MLP neurons of a small language model. Each row is named by its layer, matrix (down: output weights) and neuron, and shows model dimensions 16-111. Each number is 128 + 24 x the weight over its row's rms, rounded and kept within 0 to 255. Numbers have three digits each. A neuron's up and down rows have the sign that makes its largest values positive.
A block is one neuron, or neurons of one layer that tend to fire together. Before each block is what it responds to, as a language model described it from the Wikipedia text at the highest values.

Responds to: Words that open a new clause, such as when, while, whether, that, where, though, plus commas after introductory phrases, often right before a subject.
L6.down64:174088110098144144092168117122090160116130149147136154132137129135135135124108105133150154119142128145156124153105115163126160155141154144120123151162153123081138128107128146111108146127100082107151156144151153125141155173157107163142162173136142146126136142136120131157122108120113154137
L6.down170:104153139136134124110100149119122101120127155119094125088156172139090133120108115124146159156139120124111112137094116091145139111142131157134142124143162153092100133135137161120125131120104087120123102137145081112149107179099132133148116119112106170113121145110114105111113128117158108127
L6.down412:145141117145126105135170096133139163131129134104135157173155145117125197094115084147155134185089119114153141169103126153146131103139137090161119145141132141159104138079137132143146157146133123108091139153109086104132107098127125139156155138165112164105119113133165128151099166123173098118
L6.down495:147150124106144196126098126140120180129122148155113112124132118119117129108139097151125154087109165155083117105133129115133143095105143126089149127137116088126175143093065141104098112163103050129129156158112113149170051117163136134098112170125155090145131140115149106082121118116162148137

Responds to: Fires on the first token of a new line that opens a structure: == section-heading markers (Charts, Awards, Personnel) and - list bullets; also word-initial d in don't/does.
L2.down16:109167160141157135142142135141075121103120148121127139154156123160128128113091112118145121158144134121135142135100126109148154090114081137131090097107139088163138177113113182114149098115193108136124113127176128101177079119142126108149089136082115154126132115115129151132142070129119156167

Responds to: Opening == or === of a section heading at the start of a new line, as in ==Description or ==Track listing; weaker on mid-word fragments like ad, use, amp.
L5.down36:122164120116136128131118163130192148121092150125174182098089136146123141144155156133141100145194100175107138106133138084166092101105129138096073102123142126129105145120112126157126169096108152120160152111118097149149163140145118162111108149087087145170109106139107114085137147119114120095
L5.down334:121129186131135144148053127105141148121156123108115103094165110138123142165146140108135131128128105149168154159123149121122120111105097133144120149132115113134128128146138113131138108126123119086146095126140088142119073124131122146146136150121110158162199117126162121162153153111113142123
L5.down364:110116124110101104133089129130156135141179135131176121100181146135154145139125148146129142097130136120150192164124132149136140110117164150164110091101111118115115152113140166153135117121151179171111122097108144154134092124144084121129134132149093146096136168168130104150161132093131135110
L5.down412:125132104127133115112117156113155165116126148121142104070167134132104111147143156191152147144150159125113131087099068134161123088098100115110119119104109096118111107112173158130124092141119114106138142153084097147134127102135138119117136134124074143091119187104192147153115116111092177143

Responds to: Word-internal pieces completing a word after a short prefix token, especially "art" in chart/heart and "ear" in appearance/Year, also ight, ward, ill.
L2.down203:143116135121126159145123154112167087136119177121138122147170137134166145150099149125131160100128120125163119107103140134121118113138123125111086119133121148072152128139144167122151092143124116109141115120117130134150194140162135169193080092126124110158129168142111126136154125169100073111

Responds to: Second word pieces that finish a common word split after a short start, such as o-ld, orig-inal-ly, f-eat-uring, g-ain, N-ight.
L2.down292:138152099095146131097105149113188099148171129097110094097157158136127131166136127108139132112131142123142154127147089084154098112164143063132146103184114141125115146160165127058102132165124132123150143130121141160143134121143143099152188115129153146139170150164122174167136160137121126118

Responds to: Line breaks ending a Wikipedia paragraph or section heading, usually just before another break, a new heading like ==Career==, or a new paragraph; sometimes a sentence-final period or colon.
L5.down55:098153108104151098109112085134142111123118164104131093140146139108124106118099126154081105167137146102128113093115101130134154113137115122144129169091132143103097110122149183134112109184147068134129110108134116144094076113119110133174135119091095189125165174117156135148164102136120117103
L5.down386:120139124108116150145161132153150087141148151152151156105157128148144121145140117109159121106107144101141099132078140099146100180149125112066083109144111160149156119104112148150115152132077107117116157115124109125135117114124150134090159107117125189126118091105111135164119121074139087145
L5.down390:092081116131132134136115094106109115109165137118171121144115117131079094167123098095127123145125144138159123148133093136123124126104109142121121164088103150096101166133154099130131098152159105129136171134120131133120107131088106117132151123086138179110141176112135080113115165180125153112
L5.down507:086109085143097066125120096137105114124146147114129125105167142112160104134116112127119091139118131081135127086122161134145105149165114155118125108175119130128121151119127116181137135071142136129110134146140150113112067168186091142081148134100140133135122112113120092137101151122092128114

Responds to: Short middle subword pieces inside longer words, especially "em" in dem-/cer-, e.g. D-em-ographics, cer-em-ony, h-ist-ory, voy-ag-e.
L6.down67:160101115147132083114169151107142136145110085114141125154120131114094135097108122153114161107160110137136149168158145163154108128100099122110111161117094141120114117181120107111152138088140138110120085152119112176131143123106149128126137098116130138127105128128131134141161148117083134082
L6.down298:120151117122139095158145177152128117153121130115113122168164158099117122090123126133186162112135095117093115103135089094133121108097075134103119099162093135131127087123124129099146107132105117128145102087115128117130125147119122193094129127125101181125106127147134140170130188132147093130
L6.down337:119145101108097126138148118100113076136113117096151148144121157157134180105109151109188140111055078118127134127125159124143151119148137075162135124073104075147147162098132154149159112132139114126107107136093129121126194143133101121154118118154114136133153106127115133117105119126129145134
L6.down502:131121079100140107127185149147147165143129127125123139137127138118128123103164146101106143131140142124050132132174143129117156161121099133059139131140117114089177156092129150148127178136133128093107097151141141121037120143141110109160085101128130132104133078140144107123152114111117105110

Responds to: Word-piece fragments inside a longer word, mostly "st" after a prefix, as in con-st-ructed, In-st-itute, Con-st-antinople, Win-st-on; also pieces like ver, ur, un, re.
L6.down28:128143144117140119125125116166145157131126116097123144136116129123131130148118118116128138153135147104178084156114109111092163142140145165084132121132148119113176164177137115163139113137126089117119173117146142123122193101072124085120120118094112154118113084118128092099113143117137145089
L6.down92:164116131153118131120131121111117178173098135155107134150148127112100158113111098147150127144110096122158075141127151129127157109112130167137164138128183086136146155164117133145133109136158148128106129096147156137107120126122107128090134127159120151116119154159119166106119147115140108092
L6.down167:128174099134125131154139137135101150109142094120097122151081134121105181101082127130117150147164118123118075122106115120095150149141149116114124102046088147137138134130170105099145121150128128132137119126111127172122160132107124098150114144142112105082122112103110132147104103097099116127
L6.down447:164123114116110141107124125149130099157131147138155106116124144089152122155105132108096093131154141158146152149110117077122100149145127108117151139128099141143092144090145097137170051201117153160117155134144134151142105096134148145095149122182112100136136183138145105128123116106149128126

Responds to: Final word pieces of country and region names, such as Scot-land, Ind-ia, Isra-el and Gree-ce, plus weaker hits on "It"/"it" and pieces like le-ad, d-istrict.
L2.down103:155114149060149138143126131152145116107110114139112185123140161092108152160111134164123138142140142117154122151141148125092122112106134121131087120143149161128097144132194178109131151111103122153116120129170119100166115094127118119128102117115125130122106103176138112123128104094130170130

Responds to: Second newline of a blank line ending a paragraph, table or list in Wikipedia text, just before a heading (==Campaign==) or new paragraph (In 2001…).
L2.down162:143137105126112126129157131111121122134082170091125128137102143125136161118135138124149126159104141152162148097130135131121136158134107180119122136099095104112154110170128102131149153105124166112162115181159105130124095146148126125147089128117088150119132109137152103153143104123116107153

Responds to: Second subword piece right after a word's first letter or two, mostly om, em, ist, at, e.g. m-om-ent, D-em-ocrats, d-ist-ance.
L2.down384:125111124122110161139170151124086125174162097141159148109122117136092157103119125107165133130133125136136087138085177111103128127166136121122188099110092142096115114126142163158142119102166153100162168118119118101163134140105096068122139122115123141131121148119126115117087129126114129159

Responds to: Final word pieces that complete a noun after a split stem, mostly the plural -s, as in g|ames, scientist|s, block|s, team|s; also -er/-or endings like quartermas|ter and profess|or.
L5.down30:174125067110112126124096098131137138110123153167118112153093128147154128144093144092132147156137147094110104099118117159102109161124123139139119124177144164122099121117125110104108133104099107132148137114121169111170091127137094137098142117079120175121159121172176152127125087149153095140
L5.down105:129110156163109126126128115118127135143129136076141134142110108113136133131144158153158114141160127125179112134132128156154167139102116121111074101129097118124114134089118210128096143124163073138125135179106091128094175109127122148079105152147135149120119127140094129141126139133111167140
L5.down395:133128139195125122103146151124132129105139130088102130120137153131100119160159145142105127137132128155120199147113109060173168080162132106139141132093138174141080155110116139090136157131111124136149119181104118126087074128110145135137096146115152136132122142107124113141141080149123123134
L5.down492:120120153150113148106148148100133143113133110120161089111112127138132106072107160132120107130156115119111149141125092127171163170142184157141104177122148156123134100115143148104118125122136102155131128170141132145135160084109123140168128147089150191159149139128142133121139111160124098105

Responds to: Final word pieces completing country, city, state or nationality names, such as Lithuan-ia, Canad-ian, United States, Ekaterinbur-g, Sw-iss.
L6.down25:103190129142165142135136143101154161122114124119136116156190117150129126147108138149137142127123145135185130120104095123117127129162138166084140091175128142106101134150167167148120117110125123115091124106115123134133136121098152078106113148170175175130157124111103127169091150131143110154
L6.down329:125120067149116082151152131093154070104114084151124098152151120146136126103190120114123156098113094141124129142131147130112142070176127131103158087144146123122147116111102187143110140129143117118130114141123109127135143144133128107164102145168171119162146120150168129169176126132134138138
L6.down446:086161071153173150161166122126114108137126106155079143155117147179104102132078086154098135176147109118124127072153149099109138130124057148138134131117131171133116162132148142114119127119128147111122111135148152061149145102126123115149091096112105142160132099136134122126121160135124149114
L6.down490:132184118150156121149122154131113149138100114143138134115115131090144108170122102143088113110146099125102187153150144133079119117124159117114133122182113118144136112110131114109122137064162072136144150138105169101167166083147156106155088107149128140109133124122116119093113152109168112124

Responds to: Word-piece tokens in the middle of a split word, most often "st" (Mystic, dystopian, Lobster), also "ond", "ost", "b" (second, most, carbon).
L5.down145:096126154151109125123121101146125095080143093158136143145104177129124135127164144108150136096137125150118145124133119072145149119129148084103110155123130147115137129127145072127158160124080114168098146141133154102116100065124129174119189101172090106150114091117108114122136140144168111148
L5.down318:151119141174146121112085169098118146136150128122107100106082143089077123121164164135188125124144155116137138141137151152117125122144142112124157137126141112116130108149154120165171103145106147155140146137152131149146162085130131135131139127116139076064099133141133148121116201112116170138
L5.down339:128170081117162102105124120176161142140123117133138128156099120118129142129110185105104134140079131128122107114119083164128129123133167121085151148109104104138122107092124133109108096154106134134116126144173136136080169177139139087131103140130138052145126169179105131096122166135118123087
L5.down378:128154113166156127117196143130133112119141142122083079170127150061095080143115125087083164074146118101137151152117139113119116098146126124121170118135117129130144123102164126152123096169146136107120153088154118124120105133142141120081135125144133185123152140126148135138112158107148105078

Responds to: The second newline of a blank line closing a paragraph, table or list, mostly before a "== Heading ==" line such as Campaign or Personal life.
L6.down127:111114101125151117109112105125129159117120115128120107135147140107135088132125146110119105165112148118178130118103107115131096121136127150120125118065109121132111141101127113152146116146167125113137099141115088132134000120148146139124118124100093164128140107124120126120131156128127172110
L6.down174:131083096126130128137083139110162124090119118155096120121122152135136142104131084121113140132131151129179135115136138110114135140147130157133131097096132138123140147137122087140117144099109143158146116134118137075147000134167154145141120160116132201138163120106144125157144115105127129130
L6.down325:104136136121067154158157142135135162102106155141120117146120108130099152147151119152135119162139102109114154139161107109124095104127133082147111110132113135140145155088109142153141096165144149141149145154133120155134027172111122137134107120093149122161126090166099144185119102135128112106
L6.down431:128113117141128095121157138102114150136122123132119091156125147136148136140111136114123105160118133143131141134112123110135124109114138114124132088144137121092152131130119140149128151104139128082136077085150124110088023133128142099110157108158113156182107129098133096153146140116158118134

Responds to: Middle pieces of common words split into several tokens, e.g. elect-ric-ity, patri-ot-ic, chem-ist-ry, acc-ount-s, Eu-ro-pean.
L5.down75:139043078105134119126112144079139116102147151095145112121122135094072126126089118137097140120140113149127149157103078115118110157159114095089121144130134117105119174135124136099132130073160115123132115160130132134144151122113118147123099083074124174108086130099121112073115110162135110121
L5.down179:117109077133082135133073121134127118133122136122169110100109136126087138129082109137149145097150089114117127110103100128151100123114140128157178132118119141111109115139121154132162133129175117147168145113115159143134119102113124129151142081080096188143133111135123133091122155149112115121
L5.down204:130125108144133123160110115131091084089159103139111086115181121112113087150123102116138113114146144109144084131156119121109130083107117097176125086126171124143135109111174123178105164131136110148124085120146122148140141141129133098149136132112135177113120117164146105155112119132094176178
L5.down349:151135122112124124114098097123121166150098128137152119089130125079127158086112071106118122121120112173154172134143146077106094150186128106132117091111120074129153123131144139148145148107124130154146118128178135127120110138122134117121129096120123162155174093155107159104078139139110103111

Responds to: Subject pronouns he/she starting a clause after a date or comma in biographies, plus "as" after verbs like served, worked, used.
L2.down412:123109110134083137167145093141104126131150110150146117102139142159146097109120122187126120124124144145139118190118107157151091091173163161094099173126112137132119117121132129121123124163128134101114121139149116145126105103106090155120114123140125163143114096137102109098123143132121105117

Responds to: Word-final pieces like -ed, -ted, -cted that complete a past participle split across tokens, mostly passives such as "was us-ed", "sele-cted", "appoin-ted"; also other second halves of split words.
L6.down95:149131105133125134134139158097089144103128136117098125125126136151107152109097135116104121156147140100150130126167110124156099145092149166121126150121137117098139105118148145110136176096133126114140119121141170094134171143127115144181117144152115161126132164162113132155121145118129120114
L6.down269:110147142116103106175129129101129164122141085130137133125130125122146115128124093145114148125148127131100086148132139133125104088132125117116134126117135146154101151156172156119155103122106170071084120126163111128133043080127121098095126134141109169138163117142107141127143136119141142128
L6.down416:144114133136096112090158167129135160119108116155096120117148125133119153124136135158140125116100097105108122132155121129125162126111123163111112110106142150127133115111134126152126139108169137155142101093093095121118188111174090121159124165119082170140099169121102114100142142172136147149
L6.down494:121179162134118117135166117106130154124123141189108113118159118127112133152132111097113112167133144136161138137095171128090119161120115110060161142159090146114060130138116137118131137133097161149175127145143131177117109115125130152171115151174143130121145113153144146181131161159148107179

Responds to: Final word pieces of verbs that lead into a role, title or status, mostly "bec-ame" before "the first…", also created, made, called, served as, promoted to.
L6.down100:124114128110112120130125143093170134128144087100115145122093117113158114145132149149165088107103146120156115141083107119156095124153093166132121147146158154110077121099107101157148090129128148156095173134118111174147126135126101128112145136135123181101144140115119136105077122147116134142
L6.down119:129152140118098149156134161109112143146165147122091131126160125118128088123138139132120159142099133083142142135164142150151092109101156110122154135131130162122078147117108148130137120097146145126119124098104164113177157154161114165164166165128154191150097156121145115140117132111109123110
L6.down414:138132144110102129123141129205161096110092136132099106107071131129118136099133158141126097109134098127164092109105103127115099153125096149152130121096107141109091127117116126110123093196108126131135131119106096140155133134122100128150149135133159100129134108176125143074119153092107109094
L6.down501:097138108133120138128107131160145116133150061138125120100149140104115123124126138116144146109095141103137122131112130112111134122090167133079112119109121107174168083171103141175116103142180108118137092134160075133133107163149113115154146152141183112110147067127140094138091170133110135135

Responds to: Final word pieces that complete a given name before a surname, as in Pet-er, Geor-ge, Will-iam, K-ing, plus John and University before "of".
L6.down405:103125124135080109101162144111137106093139113121093136119099110116094089136156125111124128111130115112093106103102125122162057120117120148137119145106090140108096111130120151148131105175130131129108088138109113125141146124112127162090134125120134191131118134121153132146136134166147108133
L6.down443:085113126144099144110122095138135112145140115096117128121138097132161135117080148189116144114130106099136100129131150136119127165130148136133107119150111127042112159112106129135126143146155143186127102102140100107166130136132081123105130099162115094117171156117109096110112175116104115101
L6.down473:082159165092130109103118124188136149143174139104125112126134129152128086134121100196151148143114088130157155154111125151121143153126113083121119151164156135094118159133120154113120090162136064127139160158101129134129078104124120184119133112113124131094174100132143139131131095166123122125
L6.down475:122137113122068159091123110093118108134141104143125115118152113148087098171147103143066132103121103125143128143113115147123120113117151108126129194091131162127114151105147115167093149161142144142120123151142103102141123135141140133142082110118143158116137147133137079090152166127114072139

Responds to: Words opening a subordinate clause after a noun or comma, mostly relative that, which, who, where, plus but, when; sometimes odd word pieces.
L2.down388:139106108097139114097112105144146114093142092175101121106119131121102116152144115075145143187112122106131126176156117120139132142125104116143116139139102139139093133108131172128129170147126111179144142110107092086102123097122093153121135115137089200119104123128123148127110131134116100170

Responds to: Word-piece tokens inside split first names, mostly in lists and tables, especially "an" in Jonathan, Nathan, Stéphane; also Robert, Ray, and common words like administration.
L5.down314:137144100115134131136150088124141121131080144151133113095099099092136075146118106135108136100170083160122129155118130143102156125128122101140144110099153096106108144168113095131117130144150159153114106118082098096117093159169119134166158144110153143135163116083167136118105105129108156164
L5.down361:141114113154117145093151146107121105180129109145123081170107155154099108119097135146100105133129147157080150113099089158149109141179052139118112123100151150156113148155154131138132124156159141086120105110160134111139091149130152086116138128148127194129100131102178101128126155116117116101
L5.down461:147121139115143164152128115143157148092130145144092099144081137103143081131125180157129144156090135136120132098088126146148107112119115126162116171133132172110095119129121141166149109141117126114089156108102140149127119128100103191120138135121150127070145157092170164148090102114164098137
L5.down467:140179136100124142101197138118160130153136126159123149133130106140113098131135168129074098107109116122102111116142070149107115136124102166132114149128132144130130167096132088149141140169140158080144133084137156164168098104063118151125155114141159125104109149084144139172082130136139115090

Responds to: Final word pieces completing nationality adjectives (Ind-ian, Finn-ish, Chines-e, Israel-i), plus endings like l-ast, sec-ond, and " =" closing headings.
L5.down2:128190130140107153099137141146085120101106122103131108137125118120084152133158133152129166137082152143115133170118094113132115111110144114099093140134141128132081132094130125066108122117154140124143131095138132135152133139147131147181100117109123159142129141152157144144067146113117138082
L5.down298:143137153126140127116107156145142148155111103100125108152113104124117116146152115153104110088154114162117145164109124130117138141156127116091135112137164112127130106144154128124148141123117152158146118124125100109113069163129162139168108141139146166096131124101092108163150169152165173129
L5.down451:144129120142135153124141133147145122134087087121090092105095142105146140121154095140147128111147128156098128160138152148139099100160105114114109138125151106146105129109140118156141077156137137136137098131105095162114091098148140114108139118134123146132114121166111130118112125084107116093
L5.down484:130132135144091120126164148138135136055107115146139129152147109142089101145169107144120144092093109131120122150141123106110134126114111122117116089139155079131096130152132107147141101121127157099124145120075107172169083129151165127165123082174179187140126127148136139149137159161147122145

Responds to: Final subword pieces that complete a word after its stem, mostly the adverb ending -ly/-ely (likely, mainly, widely), plus name endings like Northwes-tern, Sh-ust-er.
L2.down287:146103142125145155085088080109167139165118131128093136114126159103168136129140171128122101118124130114111161161084159104123165119145132109153106127100105116152128156148134119110120100151130140141095171079141165110108152120098123114126156137190116128080111156121148154144123092143106098152

Responds to: Final subword pieces that complete a modifier before a noun, like remain-ing, import-ant, vari-ous, threaten-ed; also whole words such as new, other, of.
L6.down53:134115110091104112114113148100119114108121104111110092138058089093123152129174143103130111136132144157167128158086159144094102055149077137108107108113139115127101096089158133115130158154141128097133091101115065112111083118123124124130170080164148176106107106113152094125155117143156121104
L6.down78:128129110130119119106169130113146140112132114115134114128121124123120154120134083162144140162133118133060135123099109164153122116121062120135130091142134143144148150104135129132131142185123108140165115098122086158102101159119144093123144153127122209159119124141074107125088121129108176136
L6.down256:128108140083113152130100166168175133144128125130124111169182107158122132120136135076135146078107091121130134117115144128078125135133104146083139111150124124132125125160141081126122143131120093162134139123153101137143156162137122116130117096140181167134133142160098134136116153101104129122
L6.down367:133150113107137142094147160163118129138145140101145128169131167125123104129173109095125142132122159136131123122081095131074092130127138171113152130104099158183134123143162079120120152152152096102142116128118092153099159136122134127140122113096129221156109142166133134115104160135153158087

Responds to: Mostly the line break closing a Markdown table header row (Party | Candidate | Votes | %), plus scattered mid-word pieces in names like Yarb-or-ough, Vin-c-entelli.
L5.down0:114149192102164158152156115166095116146171158167114106113147095142102156152127081134086108129140116080141144144141175125123126093148101140156179122157146118172150104118123129115112103123128154104117150103164125144130105120151151117160144151115165100144144129119141116152087112149144151122
L5.down155:124191144155093118112133130097101136094136159094071157140129133091136150126111117139103147123157150110107163122139161144110155139156138144124126115094099125143146118141099158098176141142109088142141117123113111129157116128111097151139118120104158136112094101117147128105148135143106146147
L5.down171:166101101155130139123165162137136140136095108112131142141172159128120115140126099149154122088096127117150114127063137125149116088105165132163137078159084112159124091093133104145134113113119141153101124138121127162146111108114120188141094128190158117157102128145095141092141121102124122159
L5.down324:114126109134149072162073157151122121122101106156141154110145117159101113126102129111146111119156119132094123137153108145130119122085122138114149085126112115139114149130103191130132086074085089129141153131134129120091161116120145117091121107145119059170132136081162086126160104163108161149

Responds to: Commas closing a sentence-opening adverbial or prepositional phrase before the main clause, e.g. "In 1987,", "Nevertheless,", "Today,"; sometimes "when" or "that".
L5.down49:134120154119123139123149133107135120112121138130109149180166106155146124169094121149105132142103113161131111112122134118138131097109071145104103098080145141149119153123148128150092138142164150109126143118142082125142097143091133149115130080111146130138072085100122134136151143143165149138
L5.down305:125122156129137151104131130110132130076114131110142104188142152137118140107120123067150115169126126146148130099098112137142095175120105120123148143117098108156118075109121126127101115154064088151120176107061091121134161135141110083123147146109156151145089130134131156159142141135112130154
L5.down341:144116140141119150126130081135148142134133137118114108121110115145117150128082153141129117111104150087129075119121132131136156088126108126117132092123112135125142129129134111135109115125122128137163120154104123128180138147143082153171176140108136235114105105076139151156124112121141134136
L5.down441:126178112124107135094102132133136140070144103115124122138133161138107119146134083138100125154155121119135128146152147100101127108090103105080156057126139155115115100145110121123124097139148111145150121166132117148159058130077099146135105139131129207128095127110125133104111146073163133127

Responds to: Final token of adverbs and adverb-like words, often the ending piece, after is or was: oft-en, commonly, respectively, also, not, still.
L5.down56:133098131132103157121103157064104173132152139097152113094088131117150135121125122131112087140151092094148124122096143151173111117155149106132118161139106144092134120123090163105150114150154149118082117157167136102169151139135110131140139137122111178129117151145122120131117123123131127079
L5.down187:165143077119106161152133149100156125137105152148116076114148128148113122125142139092158110142077118126162112155071127112125145135157166135107121133106144100092107142153116167080136104138121138144135108151147109139151118102121095110114125084129138130100136128175140126138125140131095100061
L5.down266:143102146097133137116129148146110099183138109151135118128118147158104112137130114099127093125059117130139155140130144126113144182139132119097131161125116148114134173131113116128126108126151118099108142136191135119118207116110129148145151118113104161107198122174111141130109151165110105103
L5.down431:134118125115135104145133110122128156103151121126131126128099088121100081128118066101121126127142172100162159117096068190125108150166146120132123115148110109099141156126111142122152154146095162121113114120150152127116138128095130097144176092078107116108106131169115130146135139118131126111

Responds to: Final subword pieces that finish an adjective or ordinal split across tokens, such as sec-ond, substant-ial, init-ial, equ-al, plus word-initial ab as in abandon and abstract.
L5.down128:142154131181141095052103129171119123140135160139116148143128103151128132155128123114140134082140143136114139134112158094162132147135113150160129109142123133130121095123087134147106148105066121166111162088152142125110173161199117132069112173114104125143146114145134134150118140105116079100
L5.down146:133135099120130128105108069099169158159099167133150107105122111167141099108138173106139166100125146123105114151108118125144103125154114120126147100158135128168120127125130113096152137181127108186161129130098113112106138114105161080170131104135147235159090175129124148139136173116138145143
L5.down311:136138130143127113115146153113101121162110138093141117121103120137134130097130127132110146080122162106122109126150127123108154096141110097096146073128081108117101184107141109123098152150097143134100134106106141116172088152100156090166123134138141174132116092112114114133177155107135139141
L5.down358:125155148060129125140113108104167112113152194148135156125124117099156132112112106123168175150128118160105160121141145101171134133136136142145155165145122078136138062126132148133179115149140143110152138113137154139149136101155171083124132158112125093102087135165114070126129109096119133172

Responds to: Final word piece completing a past participle, mostly after "was/were" in passive clauses, e.g. buil-t, develop-ed, writt-en, usually followed by by, in, or to.
L5.down32:122117123112128146126133148113150194125147084132124123162112130106143148182162132179112126146129103127129144086103122155164134141118108166136056139117116142105097116118157169133091089117122120105131121122141115105099083113130080110092123103109099161127133128130116121185160129117181119095
L5.down116:173164130161150064101101104115124185123098154166118181156118118112102153103163141113087103104127143160107151112113137095166140105110107152164115177136094149118069101118140147119161111123141105121127135153128116097117146098113160119174129107121092157150137119103150125139122129151128128107
L5.down185:096140131109082105126098116132138155124142110118071139063128101069120136098110151140137088146138138130099143152078110117153174163162151105130112156083161166114104132119103178105123143144123128113095088139119126142177137114096122128144176106133143179087173108111103075108150115174118143128
L5.down315:119089129125124134086124156108171109121105123142123137116169136126108117116132137155122099114151137104145094109119111129118112094097134155153172145143121165122074118148113147187139133124088115119151133091127104134103092069135090096074161130131149136142124133088153112139154093181181115138

Responds to: Final subword pieces that complete a word split across tokens, e.g. -ly in strongly, -ce in race, -le in struggle.
L6.down74:166104132148114113135149134134113145110083126098103111137133119124185143140115153151128107101158160135119149152140173134136121170104181104123152131147148082147143119163141138159116118146113164108104139094106129146126166149121146131132121133152117192159152153126162099116122087151103121192
L6.down181:149093133130162108096139141128119101100086120129161102117142112128092119103098146127079118143148105121121131112107108129165151151104110131118108151127165170119113086150159184122133125115105113113120089152123186155168123127157093141173127112120157230166150148116123132109142116112096125101
L6.down199:126130155106144108167109118122112100125155094121169131146130150116165180121097132113099130138134152093132098119171126136121129157155169094105116133106169155108143159122136126147089140114120165138075144120116095152124165150124148147109130136105145142166095140101145193144128116128135112109
L6.down403:114138129133079147106111143089107135157136091130137117148140118116136120122123155150093111105112135133105137136142121122143084147118125131126085137157146106108070149137127099172069163149160164131134111107139104157130127114144109119085133119164094201184155070158133119129121158151129134118

Responds to: Closing == or === markers ending wiki section or article titles, and the line break right after them, e.g. "== History ==", "= Eino Grön =".
L2.down261:101126085087174100152105131112157157130118125096120110128134114157153147120115081133108119111125089123139154128152111111138110145167074158089154162126136171126116135109147131120103094134173124128106115083142144154122172115144145139137175085118109144134124133177098117148144149138121155115

Responds to: Word-internal continuation pieces, mostly "ed" or "ased" inside or ending words, as in based, Leeds, disbanded, released, and the "v" of advance.
L2.down431:099138173140153119137149161118076155045127143160117116119139108091107154134175138113077151110145130142139123088120174069090113146114138084110151082123136146109120108138135108131110084129115124134113137148181135117163134173125112079133121119148136163151112159172133142152134199155162157123

Responds to: Word-piece tokens in the middle or at the start of a split word, e.g. re|m|ains, comm|un|ity, S|ingapore, with predictable completions.
L6.down37:145099124135134153151148126173189152150131163152131125133159130098111104131106151084134100101120138143093130079093111117162083113069098187109114116156096148094118149139161138170118093114165109130155143122127081124141113163127140162140143124140160134085094105154149119162170132121128129175
L6.down94:102169108108101102128111169152144097084117145161122110121113127119113130081119142157120121115134144136088122109149113146118139137106123138106110127098132117121127146177151132152165142093112152154143125129131144129136133132089139122138138132132115064141121123109088128100112099115090152113
L6.down360:060120150129122092090147112149144093096122111073134151106114096137121124121146109147129151131137085126122121125115132105140121148128100174103114111162144127133100146112136124142167073151146141138137138124143094138138123097116146141104063139086071160128159149133131127094145124138139125100
L6.down456:155138108131119146141143132141141158079126150135126110154145147139131107083174115170150159119092127140107119141180128118131150138111147165107098131152104111115137126104147167135107111091131145116134142093121131115144125113138134130122107110128136120139159130124149091078150163143110142148

Responds to: The preposition in or In, often opening a sentence before a date or noun phrase, and in-, en-, con-, ab- word-initial pieces, e.g. In 2007, enroll, International.
L2.down134:152119118153111138141133125218165129168102138139137144118122106138182113145157145155118128128136149143100125131151095145135098105119161141133132107107127116149154089152103138149140145130132122114125170124125132123165104122087130135112083147156125167095146110121117105140130143122123116073

Responds to: Second or middle word pieces inside split words, mainly given names like Ed-ward, Will-iam, Sam-son, and common words like n-am-ed, c-all-ed, d-iam-eter.
L2.down301:109104123131166132164122126128099139114135128149101129137118151150158110141141139100121099144123115143144126117160104099111120136167145108105121122144157095160132151130149137123136132169168117082158152155112097134144154125101094140126146099144165158169097126131141156109156096173187092119

Responds to: Final subword pieces ending a word that is part of an institutional name or heading, such as Med-al, Commiss-ion, Sing-les, Chart-s, Confer-ence.
L6.down31:107114126128120118134082113119130127121105140164201104082126118162120140137124128159166143092097127124115138170103098130142123095122177134075148110117124109131110151145108140121100154124114134101149102086155145155112087133101064130113109120127170199100113143139107101145153163142103139094
L6.down115:149161116165130131119157097131123129121161126104155169116136142106082144141136148145106148100115151131124155137143101112164087129130138101136118140117151143089120128128137119146158100140101114123122170126119153154096194070124096116107152144136117164123153119166164143138181129076112145198
L6.down143:151159122154139122159115153136155149102102174158115152136152135151122131109093168104097146099143088078123109142077116104112118133144108117166116130120145188100126118104127127103113153094128173133125115100098108092160133121119062129171067141098066137147148114135117153102105138143099113137
L6.down258:091151096175129175167129172143136156127107096150103120123116100157132066103114126137112109129149085112135147096117134124144157136132141131133124132100121147143164132131131135115130149137130126114101096100118099175134065131157117116159108125140114195138081115124122118131101101107131165117

Responds to: Last piece of an adverb split into sub-tokens, such as -ly in probably, immediately, usually, or -ost in almost and at least; also whole adverbs like also, more, only.
L5.down48:148126117168102127107129133171097139111116119170153143148143101129123172102100130169152156129153113133119114135129134119125129096116155126124117096129088107127125133108114170113161126178159143084143157132124144147105127107139171120103196115123111104095135176128163111157107104138114109153
L5.down261:104117135134142145146106059139100116135135111141101133133099158205149160156137150114141143135155130118109123128161111132097134144123159121142165131146098107112143118131144151117166141126133127165163144129135149129120174166123177144164123141136084163170110155126117143108131096113109121158
L5.down381:110118126100142150102123135108085113168143128131134168145133137163145094121150145119114102124111124125088133119126144118143134139156109124112096180136179135167147135156113124120120133144119100148109101105159075118156125110106141137129153101147112117193139150139159154100106073140163100083
L5.down445:123138107133110126125120117136103103111123107080135145161116167106138123124142137150077082131133159137121136152116091104137118151141096136161118128104154164124153126122166103119146132161120149148128127130152109101148123108112155150108104119072114127146120141131180152142115099175108102085

Responds to: The closing pipe cell separator at the end of wiki table rows, usually after numeric stats cells (e.g. 48 |, 0 |), just before a line break; weakly on random mid-word fragments.
L6.down32:124165090133102138140120166117116121159110105113122107146095138161149112138109124143139159138111142132106138171108125136137136139147131141109118083122121122172082115138125144129135076173091169167162145157131126083130136118098120108097152081130121120153103143163133113116108131123113139166
L6.down104:100138135090117131110141113123111114078147110093142129114121103109091135136158121175066175147147112120121128151123169131106104131153136113134152129187155128095120135090149170135162114173152114086100128094117077123142133120115128128155132116134147175087125094153150164121123097115096120125
L6.down251:119105101091120166129118140137141142082134122149128112140088099134143152154089152178145158186108159125138131145139120111178106098124136159140111157136157140095115108136131116134171119142151141168173133177110143088128149109129121138112133126132129196133124159105155147113123139151125163137
L6.down323:148105128137107162147111103118153195127128095125122127098135119121094123125142157137133155147123142157114110159178173144112145118073135116121123108113143154098156107144139124128117121105144129113125129138132164137118125114161138103130130131148136142127117128128158135097123089124179194113